From a checkpoint of a small transformer trained on Wikipedia: 2 heads of 128 (1 for keys and values).
MLP neurons of a small language model. Each row is named by its layer, matrix (gate and up: input weights; down: output weights) and neuron, and shows model dimensions 48-175. Each number is 500 + 50 x the weight over its row's rms, rounded and kept within 0 to 999. Numbers have three digits each. A neuron's up and down rows have the sign that makes its largest values positive.
After each neuron's rows, "fires before" lists the tokens most often just after its 100 highest values on Wikipedia text that the model never trained on; "fires after" lists the tokens most often just before its 100 highest values on Wikipedia text that the model never trained on.

L9.gate232:477479493607501584466449605577487559484466460525467481550613476540539475483532551499536511547575514520502534501395522437441467507467450481485424487409609500489468544389457518480445535484557413493430450524556528602457546464592480475459441629552460568461580597504546402414571474531474517562436431486500482526524538509416433456635514485541492535449519492611494479482578481491523459426575
L9.up232:591455577511535495492508488501540551529492508436352412503529524489517479527478518526546499434582488555474469552552498505494424444541411514463483418480534497515397458444479516575556511573491422443473541398434528525492418499467459519522470506521587488604436411536506443486584523479526496510573462507542476413519496525526447509505493586517585464467413544508612501601520517558474453409635
L9.down232:548526474545466521469520512513484565540493550467514485511522524602439430455553587501492493497631470447451428531490471463553516445436485475541492386470489482570622517460415481439489450516448495563493525341551460555501497496425481452551465446466546539474423401570490430485404535455477538635401492576577618390557512558480526599530537486552466484517439472488548485551492490533432492548505
fires before: "\n"
fires after: "s", "y", "es", "ory", "ics"

L5.gate771:552451481540511454446507520485544495496578456464558469512445551485444565499456441452557416539511492482542516464490611415583531599429516519577519571455511542484523460464512580528555613506458480629517561522588506499456520506492560537510449493590439510489503603569407441525418594498557494544553481582469567510480555443495493602440499507469455457473506538555488521525411553482534376463508
L5.up771:465478456486524500449414545465569420526543477515567478495465496474451416514470458483516484538500505397483498526582474503445526484530548509577401577529556598537491476523512447533555498489547544559455505499524484408431598471417432557580417534588420432486540526442430452552541510436587503557538485404427517463533538544604435416470539563436460512459517451420486536469422502566530562562423
L5.down771:532484420450533531510475446493542455450454471525489455412424473561583541557479545545441448600426481485481479547468584487520568532544523475499470507457530550498495507516488555444526508465542546546449517582531441441482637444462500511542422591554527504496418418454347553519454476513583516492582501567471555466477489551506545485456482576492517444422566565468553563514523463548516563443421
fires before: "er", "s", "in", "ers", "ing"
fires after: " ", " L", " b", " B", " acc", " w"

L9.gate775:595518527535435461497496599461494523477465537475471488522510511414537495482500505495443528544516524517498592476513482490499556602420552571466532522483533441509512537575451542475482507431483556496442440490513571556578582518517458460580510484433447514557550481492506506415541537561537605525459446507541482488556542594467510496462511473461524507571420479424494437500520581468413503482509
L9.up775:546449482522536522496395447476528470488502513401527432548527556514489523545459444517530430410401474522533415481468511549448481546500506485562450433421497513444496528563596498447506507551508439494490554483559483611566384469419512428525456508526508395436504529377447519430541506491533546542429451496409509485515547475552546548367488477450512468519538563449444520506445487453520495506545
L9.down775:582467395444560470607495558504401567479522568505451497456467431482466508537464485514481424540542471459499535588444569562488503528492392450542456510573512501564482449465482446444558490477529537566573456513534481490512428507472509519446417456458497494513476514490422430443475578456487573533487566616524490484347572506583490448505415546392502408488525465467515503420444533575514482626587
fires before: "ed", "es", "ing", "e", "ie", "it"
fires after: " m", "m", " p", "v", " M", "f"

L7.gate1017:378485406471460542537513510445475567496493490449551472483594458512526528468508512548584482458436553493435522478492560499464477466375478470569582479384442562547472521472533598490568481490544497447530477471523444452438534520463539529442391401556499623389555583514607462445527525541493481586482516499493506433434541455589493586445493598446455480526463451510402494470527425426535548600498
L7.up1017:588482524500509535449458428539480490565455466455473390546544499509503446440464502460576455506522527571461491490460450553557452391461477450461574522428445584476435590439564577492587462453488508552441489462505432473447528502524478455525550401420531506466532531485448577430590585530475480468431520423463559482437479537523507523389474540457534426493613533528466532506440473501591508554543
L7.down1017:456402535457514512506456475539536437526453440527474490519429466553424531486371622497514458481496435543498417460461500604526471431488510507616478576468480531596480469478492595553578468465426561415414527533470485540528554539498552511439445523522514474591507576483442579555507464506501501580496521457467526422536477433555530473495474472495456468538554571485535540538548465599452456480526
fires before: "ile", "ite", "al", "at", "ose", "om"
fires after: ",", "W", ")", " p", " W", "P"

L7.gate470:538543440521586445531549525526488481483402430394543480492535485498510581541502531484513425493441451542597465526510512437508571478527532542547553596506415483422486384504456553470538453488433559636507514492455450502421589508564467471480532492511439442600387570519593508533597504482471540504529432603433527458485535385486553514543547625557453478401459496503486492514523556592492528524517
L7.up470:446530427520487463472511582477461529543460564575453407395570510444357507515413527575512455488433444531523440435478486436488542484503583491583533425459533563478490533504510586517416413547482448517427536430470547538472475517486488632540468510493512508616489524451489413486518544522565513399495540537486474408507537409524472554502433502411480497494461383527510547462520533437506570509523
L7.down470:413541500528544464504476484524505533521440527549429561481516545469473436371510506502484525486522386497549410585477477487469482443435517415499479448506520453463479557512437479503436507483504476413549551514564606449476511561601465507477582451529531413572529530437490512499469501432454526437532475459466477455475511428580414568586563542439555483482560495452490499530436522569444555523566
fires before: "ory", "or", "an", "rib"
fires after: " H", " h", "H", " d", "y"

L2.gate742:480401545491432543420497624457453518501465556505567520455459464492457534503554504530502574464574496588531496540482469550473526448573529491490536400446451514500503529458487515489451419504512416561492513467576589572483496524507498594584421550459510404444532482490501453449586502403542474312502526524545446487598544537553451566541521513554558530493550485400444639459520493519551455483416
L2.up742:484571431537452470468560554478460504426551553447506447481364557452491500504545506410475492453598453530496500452605528506471425512521557504501478529518527478495531525450443507550499412483450412510556494453587623493517499448474489529486468519581573502483562575534574516417591490489544529446479558573534499456590462557474512527513504489489456557474482539412520453529440401571549425438462
L2.down742:432522503522503451525530538492585530412523476424456471535548552522554582434551396475573447500562373525481464426530589483450472586446570537485564478512558475514558465507437544457532497482466512521543485513517537541485480431490577499473498483543489516480518495527588501475533466512546421535475505612480589507528472494485517467471509401503430438554500476523550462573499415580500509435559
fires before: "\n", "==", "P", "S"
fires after: "\n", "areer", "==", "s", "ions"

L9.gate663:482514482498443483495522556453533514433546375522355508458513528503520535435641501553508507463499547461386420478543514496497477473463542472444529457501544571493436511509441591472479469429592533550493494394551476443494490506518505467537585582549500478492519444434540512451524512459532468453487453445559476463508493401325485503546535512486563428531556556494545453513542569498548510471458
L9.up663:583542500515492497507560591481511484432567451564503441418456538587612498524509555453520501588494542656468589470472523597457487473536483459562514565538506431548415499453450579547455430463539564587560498492544510541503487512496423469484524567454426541402566485507561602591466563494469530502586447496535477550558518593561451454518424515544465417560409536487505500511508527574477531620525
L9.down663:503481412477531462485494468556446442464454581506540436576485455499479450525425518531398448489537458509504477497510444555468484529543554568440546528548460474498418521505523469526540489495487555476498506492487471477452546415546424487518382413583535446512498471493443506535411522597454583501480485456412605397457576440552500554501500426550579529527446426491477541377541468473430543461525
fires before: " the", "p", "t", "ic", "an", "or"
fires after: " one", " the", " S", "x", "ome", "any"

L7.gate417:483562467489484465444520553458553509461590544548558548447432522537613582506513467505432458552540474568492505558562525613457541517553571492529492599528530499586446546502442529548441510468493514559521453523491405573542530499545461581556449503459454476440459507578519441483498555493602623448472536469389515487503536502511515575392493472500429518467587472510475434557463527515470467402498
L7.up417:526509536498489515503484483527545588521525444544553482488489511581477454458559391495466438414430543529540525512497550492607484433450566510448497551393507460495471595582519590540545548556532470493561476502411451420415536490456520495503442482519546510456449552530452446618459410628528539442538488437483593509494500385456515553510583535493546504445578552444493594554528582436464508546491
L7.down417:513521500428534474486451619541545495451503503489511571496495530512533482544464515526455524583431502560472516531484511514460553531509491430504500521481470474484490513451468584536459461548436607547501489562558552477509489490584519568608499497448481450530510497455467578602446521552480462525541450553391475549493565472520525480446519436480458500497436636581391440498469604524561401416495
fires before: "er", "ers", "le", "up", "ell", "ing"
fires after: " ", " c", " C", " t", " b"

L6.gate109:474476411497497515485534453473509484412522453512512527447519553616517505516454559507533557486474456464473396476539528498543545470511470525532575537405495533578459527445590540512495467446472543511457605591566441574546509538531528528515532481479440506407456464533451451442597593532542467430573496602579505462512469530612503515446480485478516505456493481545520480495487436425551518621477
L6.up109:517376486524505568548476520472520516531456406410475484528523520506496483578516509533491445542516480475599526438461480463587556436497415508499541522524462526477475446501481463512594584587445522513465486495497505425490448613441506551526513493536504521543509561488543518526580542484437531468522581405471546514387516541442575542396547512417547528448574608542473500562560508495519453453444
L6.down109:498406367463504517447511511367546496470488435487512501601482412481534495508491484554570497502482466493462456486579439517579533444468463459492499495502435555581558587504471560584468472424476492481400577474530455526429496503522485502464485578529584555474497605465449471498539556455498488516495516488521533504581525495587367457512562542437497437539547438508580439513570512405536515459482
fires before: "ile", "ose", "ite", "at", "ough", "om"
fires after: ",", "W", "T", " Al", " W"

L12.gate718:575540477488536440527501572583620491495467459469483557502498520426526433457484506535499465515524520505465461577559549462520462558546447489416524431454509482473561387534555525486571527548518455451527514416506456556394485584468504506465498416512459504526471466458508533495448402411422585525374436607463513545511531407485568576481407486524496501524510466513483536450441492474504444521505
L12.up718:501490560468579574529524540505528539405484441558543547454392501425420448500475470522414412595544484510451456554489523551531512405562471423486484526476518481522576407474544415556522485417499514543604528440481550546466517534491555532446515498465451499462509472556497501474519424496500473442514500564518493502551583506494470473470462492591582489508571427664464495459531488473404418520554
L12.down718:538489528522538554549487563564442535368553496493537540577456453419488499477430525494533489488577549460528538541414540459503485446665482479467526512479499464481545448525543523427512525547504436496519555432518521494481556613427412438483472543457488605417559481453519497496581431473478489474502453485511592467573465458545521480452399539521486480455467487490478473531498494454439448479414
fires before: "2", "0", "20", "16", "12"
fires after: " (", " in", ",", "–", " the", " March"

L5.gate14:514408531478526516485523500481551506526448421560519550389515457481528588465508449440541529555507469479429528471450509497481520517547431511440472477515496506467543535428481534399499471537456429502437512492498510493563539507605466542519474534675501489509495556565526426451605434502576564545453472512597464448431461544469441485504480520502613537528490430438397540531432440451535515429498
L5.up14:507361550504519567470546613484454480481474562408556548417501445455473524496483535442567484528559562447523488500417489364461557451517468512479453522429423485472561502510475503501446472499445506565584466443514578431426519509576456577577397519637464520531483473603481431408528483488557466434469553536592541436505510514538509463480539427452544508385543484548537461525433501489487480457583
L5.down14:482458472466523539480518560503617435476473534432538504462440431546500627395545501508522585538532543516386532580501524492497547457540518526500522520569561456523501492443499650487404533541366523533459492471517579410473474452484464536559461534563594487513437526531564469467567449437560502549514414606544459524445515514484546516388527544475542534470566522541488462520450495505607465483525
fires before: "\n", "=="
fires after: "ory", "s", "es", "y", "ics", "areer"

L2.gate536:509478514545441435545503471432562556558489533427526512469519564417569418571536436543449585562483574407427468534426523493540434501519542443532587462468450543555578505437452503558454576453521512521445522451557549476510522494522449581512424572513522458527557519558532467541500545459549510491520446581414502462528439474447592512549502481577469423492428581466519407524405435483454550444444
L2.up536:526493543490453447517502437447507511481511539454463567422463515435509453547508458445509552602510545451386563559451480516505464488489426445517561507498493583574536573435458491536477548428582503503561481471523521507418502491571440595462459502535548475549570474516545436502513621522563520437518475577466556499553479487431582533540447491580453463512463549405476457597463463516481522401463
L2.down536:497469501491461410555465501383544475541515516399464507464543444526562501500456432542502424575439568535467551504443395459558525532438490470522496488445501563473557489479503414574406553489479489463534359481509525588534512522515422474468376381467493564563558449514498473668547574489580540479477511520472549521550425488432544396646446540466461443550489464423492473609499490547478545600467
fires before: " is", " was", "al", " has", " m"
fires after: ".", ",", " that"

L2.gate737:501511593531521467488542504543463514560483598518504514523496443465452415544575551535503543544429490504509505413423474558426450546497516506462487421420499495425439545476455542533445462537501519486474507479521434452440485523462478470578472601464452476500549515478526567519401506461511398525418485541514407415494437509545494488419492391535504505499463528521535490491607629432488588530491
L2.up737:443463522529476435469517477485542483535464510507545545598516566479464485512420488503623492542518548555489525532568480391490533498435551512551540463525647501433555414548490497496567533485539543601566441462466598556481609447438510504416548530493493488501505598482475461436415452474460528458522496556528489412479567460499411486513493607534495485511547447510573403516487493513465511514545
L2.down737:463502605509570426540497502549513490516476546492557534529530493475502479547433528642483551480440493544435601480496509530428484442473577524467483441446627527453513496449517556546526502512508493589461503512463496534481517466423492495438445507463516531567471523382469519475396475520500513453577566470486551347506512479502483590483498573561451436509502490419551473555471412464552514451509
fires before: "e", "h", "ely", "i", "ing"
fires after: " l", "l", " M", " V", "us"

L6.gate782:492514494501554522507470493519485486482426541475486528458485483443558518546495443467426417526475559518483463503529581504481496500534532437436436483438501518391489587458429517498589469484395565532553535486511520527472461566510534423484514597441440505608439555456493456510517458455486530355478603587570611529526543518449534523447544460417520548498522443527480422498497498423551444489502
L6.up782:523550496475510557525507428498494466491405481492518528412449490420572469450577514477391416473476591422510414568421470484444434443473538551472478525529499436477506440419443492508567475436507468560593546464545491464497537480458527396445495444447480548601494505504453537506520483541486470466481536510551506539466543502528547442427525511442429482556541443506522450442515453525552414444532
L6.down782:538505492499425631503440527572498441440460516463516521520500428518466401424498498464514496492528609379577478568513497488411485476591454472499543491473470468470519405463560513464527484561554441572513555422491568525470514512552517384445411510459429529524541482455523533430513453502430463511570463526547548447585485518597472488499493566591446503468419491528459443444449508502552445425465
fires before: "2", "0", "9", "12", "8"
fires after: " (", " in", ",", "\n", " the"

L6.gate421:481498518519508462614468605556485430529531583405443373492536436437464484527522480557534498476439468524477545490514464540437524519512551451572473466553555471491477524512561464589584500450421522577489504559552535519506549546569522473518516431480491439555469405571541491463482433472522510576545450446496515454464682428490462564528494470598481514520537434522534542429431529443524583513551
L6.up421:503396571477513446440452538573555567442477515411474495537584464432532523555523490425455436526459414507413500466513524526537551479550497479442498479510491477530512519616506455583502484480370585597523478605470507481447508556599491602533377428511470486458577476453482453486488491435477497486450420477561442481581598497494462523466559504605532569557483525510517513478445536393424532530463
L6.down421:349540515521452440473465491434404462505594467510426503506527480552479410451568512426547543442539469525507552520415542531417475556555476507439507551497488562545541493460430557451536485484574496581470420510555485509460524547497544450512418476531432465413533518443454434492501495472494415522514521521532441549493406525547386542541531412442511520504522594446413533468458479467580525494476
fires before: " |", "l", "z", "ts", "x", "k"
fires after: " G", "o", " g", "\n", " b", " p"

L8.gate287:489515518507445416532446520413475523488452543410501643504435517498517473569608470577433460444478521524403551526539481533491471463520462519541523454546456471480474510527484502569442574486543438511530503480470543548469463503511420492555545485468531508385485513518487460507493554446460489511442538411477497587410457571500558494510429495533434478460563359399473461541512461570386575447554
L8.up287:568552472484529412456536494505458469527489491530499524480496500485453518645535567510360635483503518544546435525588465468538519501428498555539504477436467467523532441549479477498507569507514544421442446450520550533419570556469536539527545462531424540516572489454490551496529488571577487441471499477560477521469440510548478526449477532494385554472394438475479502533500606502430507487415
L8.down287:478526512519436520525397629429501426455467456444440478485545530552527496407523482452497470438521466486420518528517514484491408507474452569588512550502396544552495542521493437504504565517575468512492426483476429543463510457519530455471490454406560488494564532518508499536669462463532564514458438573485463437495528476424529439527498578469441475502561423451530408502449556562398462498492
fires before: " is", " was", " has", " m", " l"
fires after: ".", ",", "I", " and", " that", "S"

L2.gate291:518494522490561527456554512479520501422448578505460552455484450458491420512491488399503455527501422568517421617525518491456621565453482476547534422471533451472496493482538452504543453485452591499395527467466485592518451524485466516478534538589474473501514521534569530518513464477510502435475565469543539538465526459474477545500448453467439569471443486452489534452545387567528534561541
L2.up291:480549557471516493473540552520472468483447528419482541577447494458513498566610501523410443444477514489540535519489511523439578542556533499545506512507466500470589405458485443538515441537433535496470466520460462454554474568572483478470486510599469436563529593597437605410508500455471543403509480651536472588564565559485374475470454535511457538523451493462526508469467452484499517435538
L2.down291:502511567514494527477556587545635468424560541547531485565526385472470478453451507488444487501515520459518485579494498447451529534482441434459465489532499505514537444471554477502626456540468428539474493465491493602502509544519522474442419500546539507447493467580569509541494455519487493509584504602487466485630546517476502470468465480568374599543487492552547472499464413442533459456543
fires before: "2", " |", "0", "20"
fires after: " |", ",", " in", " the"

L12.gate650:517432481478578550543495436425440484517435503606526547514536550520506412502445478573393507544499469422529520527521477483447559470555525415471561521473485462517555412553468447498494501442493489494444577576603426538414503474588419536460627481505471515451566469488486499508522526416470429557451450558580606498475497560482413525539452561503465515536568490521551466555576552484484521511530
L12.up650:497365514565516543504522538532542472597465469498476549527510466492492519532528537591403540554526554470525491485458522551544566520489544437436578497428429497530543521535440519528402511554426468404438463548516472456524506463483475493530524564419454475417543524469504547564529577446481497524515395489587556533445403553499547497456559498459371480551510484499559510467551562521490467561493
L12.down650:563478491475500573491442435356473529551520417536438461558510473446471461472553427526486547445544489497554444533533472539460583446490587507553536534534463477503593484524470471490508473406548462454514536526528419553443487510546481389468490471488501565510571493508487519495503537514497529594538493556443578616487478493505477540502548441547518507560508532497461497473514574520453466485618
fires before: "ile", "ite", "at", "ose", "om", "ate"
fires after: " W", ",", "W", "w", "es", "s"

L2.gate599:548362504438431461501466426494481454464549516536486467547530567488494458456489412503448574377489490496456522547493425440500547478549613578470466434448537548511463439437473476515484479490527497496453464483540463447539525491527439612519512549504498531513554439609569477446573509448548443421491567519544470486434573558483507464481399509488489558438441551476404571484535515524501518474473
L2.up599:559487471547566449589466467505472430460518508499558500629585444443514492533478548527441510504480442514476615462540514568569540572526466483527428513552585545517560466483484585575478501524450474527462427537464548516564497436505480504548481574494438455550529566490559486488619473399499474449474423544546545570460536486385437533539486449469464510535426596481503517580553522490484511484495
L2.down599:513463499522542541497546534504518461409400484571620444494627466529473588540521540499492559448557507490477539477457449569568442537547481559509462540528559510603460447465441550435546491392441479579496497419482493514481448504472461592578544547497507424554479469515402543575626465459571464482523542445521514508463540498437496514395491498521457481472470546568434521520566487524477493484546
fires before: "=", "==", "C", "===", "S", "L"
fires after: "\n"

L2.gate722:547438485547538448414462543516527574592443524530516399461469540461550493531486438510541601471514396579500518405573462500500502513548525619520451404403509526467389492412476481511449539430524513430572510545485477510513555526566504555397523480521484541488538507467495545461398390478479547603443500490523540382483477521446484541572554483478492479373452502502509593409472500504507559493483
L2.up722:420475503474495431517491473517509498444407564471475380479489562492496553476461440507506511502413515482612505548518511490547463511469529498525438472554482487524516456399514511493453550489508556499479481503466594414546441521557413500508589555514502443555495606450504572479464557445424577469592439486588464503486433561463583576501503512508486466540424497508483503515588487498442612548500
L2.down722:370489452500523390542444430453594570467357544466524414497469495481495510491532526582518591549422538476530424485582487527508553502589553443569427454502524498502515499468415584547500504456463548511444404504513494420487483521481393519441596524463514558540501516460422497453451545562415607476589508502605464459437436480546492519456521513591451497456475503524433499559533527464443584545507
fires before: "e", "h", "ely", "ing", "i"
fires after: " l", "l", " V", " M", "us", " L"

L2.gate734:507543590471493459474482534508535616530427413465533446494506500513560474474413485463491526463472525421472501476459521437509446488465462492511538558479490565478435451469492468484480418506439541517562541454487464478568512543557404526514452492546564501515476501468513498589555532462566491483515530485532472550494480497506632460541498530454497500425457544558503577467493479575535558474541
L2.up734:495564603518544466467564436434521537469518574482438554445511524479522490529616516493475485463415425483521539426611473485459487502485613486479511497506504456486464486424464500494437461507505498494470483521461547474570452526467418422437471526427469438419512502509470503614546463560497681487469507560490517401491555429508462529474538469538347451456488470444415508552604488507539551532521
L2.down734:373513491487561447439515490559473483451550503470505398482540549401525541482606562563504585505488424597557452570514536499514442468560485446564498505617512501422447541561505514543438499500556487522481504368525465521467490552498492432524513504465582440451468517504501501549491481548525602510423445559464563544423458443453496522570550535503438579459471427458470541571404423453536514496540
fires before: "\n", "ory", "s", "r", "or"
fires after: "olog", " h", "in", "t", "ent", "H"

L7.gate608:572582558461554510465559572495499433548436502455507500502472486512543496586577467509437422520435548595400405571421527562467503484471502477574497434435404511455428546441484552503527496506512503541543472503420459614465494451507524452488491490423551512502416434501510550542538497541477532492616571560599547463433565506500474428534502488503517453454518520455434375466454524472542497515566
L7.up608:618543493429488473417502482553426558450485425457522517465502473497479477519550512477387482544431532516433535509546498526481427579500519458585430443423468515494400539480506527389437558553494501558451482464627529574505438437516559545516431523508444485510417532478559522459559441492534538461523539529517458432567533450530641547575502593523483511459544471487479355452529502455468493448559
L7.down608:539506466518480513523469537513451530510433549533438508518523412644443398628459512519543462445444521492536488471469481423483516542438495459580475483460558586430486511612491553546558461571434509514414488434578574475526428447491479444478492525512489549521491452449497485487502416543538546490533515542453545515504586395544489420426475532553496494480478535437526574530495492521380442532560
fires before: "es", "ated", "ing", "en", "w"
fires after: " c", " t", " m", " C", " T"

L6.gate732:458439462566489491518550605514575516488419454442521495443522505538470422530536387550508499507440541445504548490415533498445495547526491349452581445469557448449516567587478609491496659567434527535450560534518546536491550531489478453524471448400530447413548407504501470563486544505443464591501526441567543480498457312490505489498505465535581597465462506474474500571532546499448457436641
L6.up732:457435509511535413506497502526489457555459569552587484438407460522523466531572489576480503502528504476479533474478501433594480533520478419465453475437418543551351486431446513538529551503474476510457417469577548490423527538488473434521490512484565455481469524512498520622476398526487528576498574526505522554544473454445472482518531590474539536462459540553503638389531431511526584441408
L6.down732:461425504528454529514529499474590545466446501499537523457422580531403445457500452409563518524516525532420468491531509345501527507513529482530511520492508522446497545433469593447481464490513491452402543512451519507488538531514511465468477540395476557425447500506459542490511560500599472571406539617509507463412482513566537458512521540531471587427480553517529578417491452471562534505417
fires before: "ain", "ry", "y", "L"
fires after: " c", " M", "M", " L", " m", " V"

L7.gate684:514463441434583508558536472493509537472500511514497453512530435648510516585477477588484475534496546450449592421523512499519513536498430542522474571545467525568475520479475501580529480479416552524450475423397501507411432495504534519518592472459453558493538541532450439580458513547516446598572454419435541489432489531448493603462479505447513541395441536463562587468517533577571423536600
L7.up684:464423511419575555582470568503528550463535521477497418423477478560415436502513463483522510526483547419439464500555551468588519487549466463424515568435448496528485493515501432502542545568474584561347440474447515479365556456467541491505547462512450521466536562527508472493469444547559593567532549432516606620566475520491427478499476550425540487408503568503593618435530517553619414419483
L7.down684:462491464434461617562451494493529470524556530463431536347473475587459469574424598550458534474486451485529492558494510611559519446606561541447518493432526462489432478452567527524428495493494529551470493497557533476482524451453490479481469488432395565536506462542475480547477517478567518520543519460461515453442488583471518470425519455424560428493465493530460558556498523482506444464467
fires before: "ing", "s", "er", "in", "ed", "ers"
fires after: " rec", " ", "ec", "cc", " w", " acc"

L6.gate266:460492499411460568530486497521488499467475416500425507545442551478580512511529544526412487396538522466511538478432559490445426551560601509534436456513477525471563526532455590526491607425531482534545423526503478420369524503567484514475393576454502517522548451542521492526540541490467562359602521485542525529588651530445531513521527480512475512416427558545508513353540595476489489522527
L6.up266:488504407508505516473457579496471426525464530499544507557561506522471383515478510473426527482511537515513492575421510594410477554529525514491467433452496467525525543481432502453557523503452528473496494606486347582516495517531522486457496512502584432461549526456503434487457613433534571444508550538493480538536535492513575527533573493530442471450469492575427399517571579451464488598556
L6.down266:445487528508439534421476498508462534452546494466473542497453496607444543512429459422442470467468544437493469454491438498465535539502435546461423576425570520513575527494443485551433484590524490506459495505383413461441538487569542480457486542495506392457503555364551388475431484558519515386475537475454459423520515465461532481520539569547453431522467529511465455416495467526442620580521
fires before: "en", "ed", "ent", "ing", "ath", "ig"
fires after: " g", " S", " T", " t", " s", " G"

L12.gate136:591501515568552543531479531400532512523456474561428464567497523485551518497445487502497478382466508489441496481591502518482522545482465577505470516533474498448518529464458509526513614497558514544559523475537547516470537497494526487486541472477451458566522484516607488411518584481611533523382487428481465475527462447534549439435503531488511541545521450514470414490602447434586540593546
L12.up136:535455465584545389596551435499542455500534513545544507542554469501577543469503520516540628514464548530533556476509373506454536599516547487487502614485346463552403502446463470493544558494383418470575477512617394497498596468418484522504499556552527462499562549506488522471527494457460563535536493480509465504491599424467515529489468524416467461530466532451451428440419441525547521550547
L12.down136:497480481470507530580489546532502504457489462459442607534539576573535501562563468422452529480405444496602456441422474508539394481435441468599492557556476440462576463494428492521570635493542541612534618554487474513486473525524481532480517458437507542553445459523525511574464529613567479444463453440467470504473477501517487533546449547517448431519561518481467423457497526439526443497581
fires before: "ed", "e", "ing", "es", "ie", "ers"
fires after: " m", "ro", "ol", "a", "he", " l"

L7.gate357:479533497502489546552494607447582435447437385515544565448550606482498505402546554497521529490494529444478532524473546536511554534478453543515496529465511428538476444395504489476423452510517472530455478525508480570442412469487564526521496522483500445502437563572583521477456567557534474517471585476576548537504548483552448526487495556593599460563521463450552537516455471452561461523528
L7.up357:550488475512511561430515455460538490466484489459484517461540381446465459455495497473458433630561476495550472574510453500508524418530406495508468541485495529422483431539469617565433448424531517551475556560526432568418534608497522480613525368553517454515454527523473454432507488546511514597454567514447406451452506466555513604469463485583534488490481544493526530435543541500520503510435
L7.down357:488511522605522476592484586559508511497466546550541539549442521538455471473458507479567524559491497545537500590472453493464460507464471347607460459520489597559444519468480498505465556484524552564507501453545436438568433435487460472477454381558568441520531502542426391414429527451519341581471430576495481468534426510471493538473479483501479508431512488471418463559456517464620511550491
fires before: "\n", "er", "p"
fires after: " ", "areer", "-", "s"

L7.gate674:461543522490500564419594476498414481495534547525418521526518553475536617396522497450562400503481506493476512537493479555531479411547534579463527479415562580453474560495549527468429459483498460506474498538600511510532466475547515612612511466545415538579493389455438477441543537470527519407497511526563436624520540419544532527536444481469451621523497570592478484522442451460505540574472
L7.up674:497473520413496557562612523481461521564490495384501467442552432484463521526595457495501488480402518482482440488466501553471458456525507508452532473495597542531459537457438510465444535468485514422555472470549534456530505466455565597454590410565507538512397566461500562542498595471505486473533546490501465560498555533556483495509412519559472608447359501589446603463377595503527492511548
L7.down674:487453463480497541487448477531542568511504457450418537406506512500561475537496419504531455491520492533424479597548463530536536637447489510528477529522538423554522460426401515491425431519541615427516569541534433649468527525545488434544515472453453504523547438510524614625486470488482479457619550525541456498516545501486558545510506543517494490533504458463556489626402487527541480514453
fires before: "ut", "ond", "or", "ment", "re"
fires after: " S", "ce", " g", "x", " ex", " G"

L5.gate1010:513505478411404581472549505466498553508442525500465542443560535529399574547427528520529493518521502572503565490514534522527457511546437560400535530536489474485518517499464542440448548501504534472524448469550555540455547445516502551568516512419490409434506447471486497532528592446517378414488522514498419541516518445507460500538458466452520477533615556429514497499398533456425530517489
L5.up1010:545484536441404530488563559451498529549482500473540478490466524504504475556427488478589511476565452499511464525470524441560435507582419545464530432531432524442478492499479489418482526476445567442418491533422484519510522468509551505516472498422493526499521444457579554464513490443547374516428467516447498499327480443566533434540420470482537445455552573426468547415393484480460554569470
L5.down1010:478447457537537520570489504524527509479539474665544496532428530450543463462463569494616496473599539506472475541562483498533536540554477553507513543463465539578475526524481448543508496529486462495429485574432510483524527525507471427404458516620506601530529450417599595603523476525549467574458420521461489471352567560514564437452450537560529547479515490563505516502488537496547517500514
fires before: " a", "ment", "ional", "il", "ed", "or"
fires after: "f", " g", " f", " G", ")"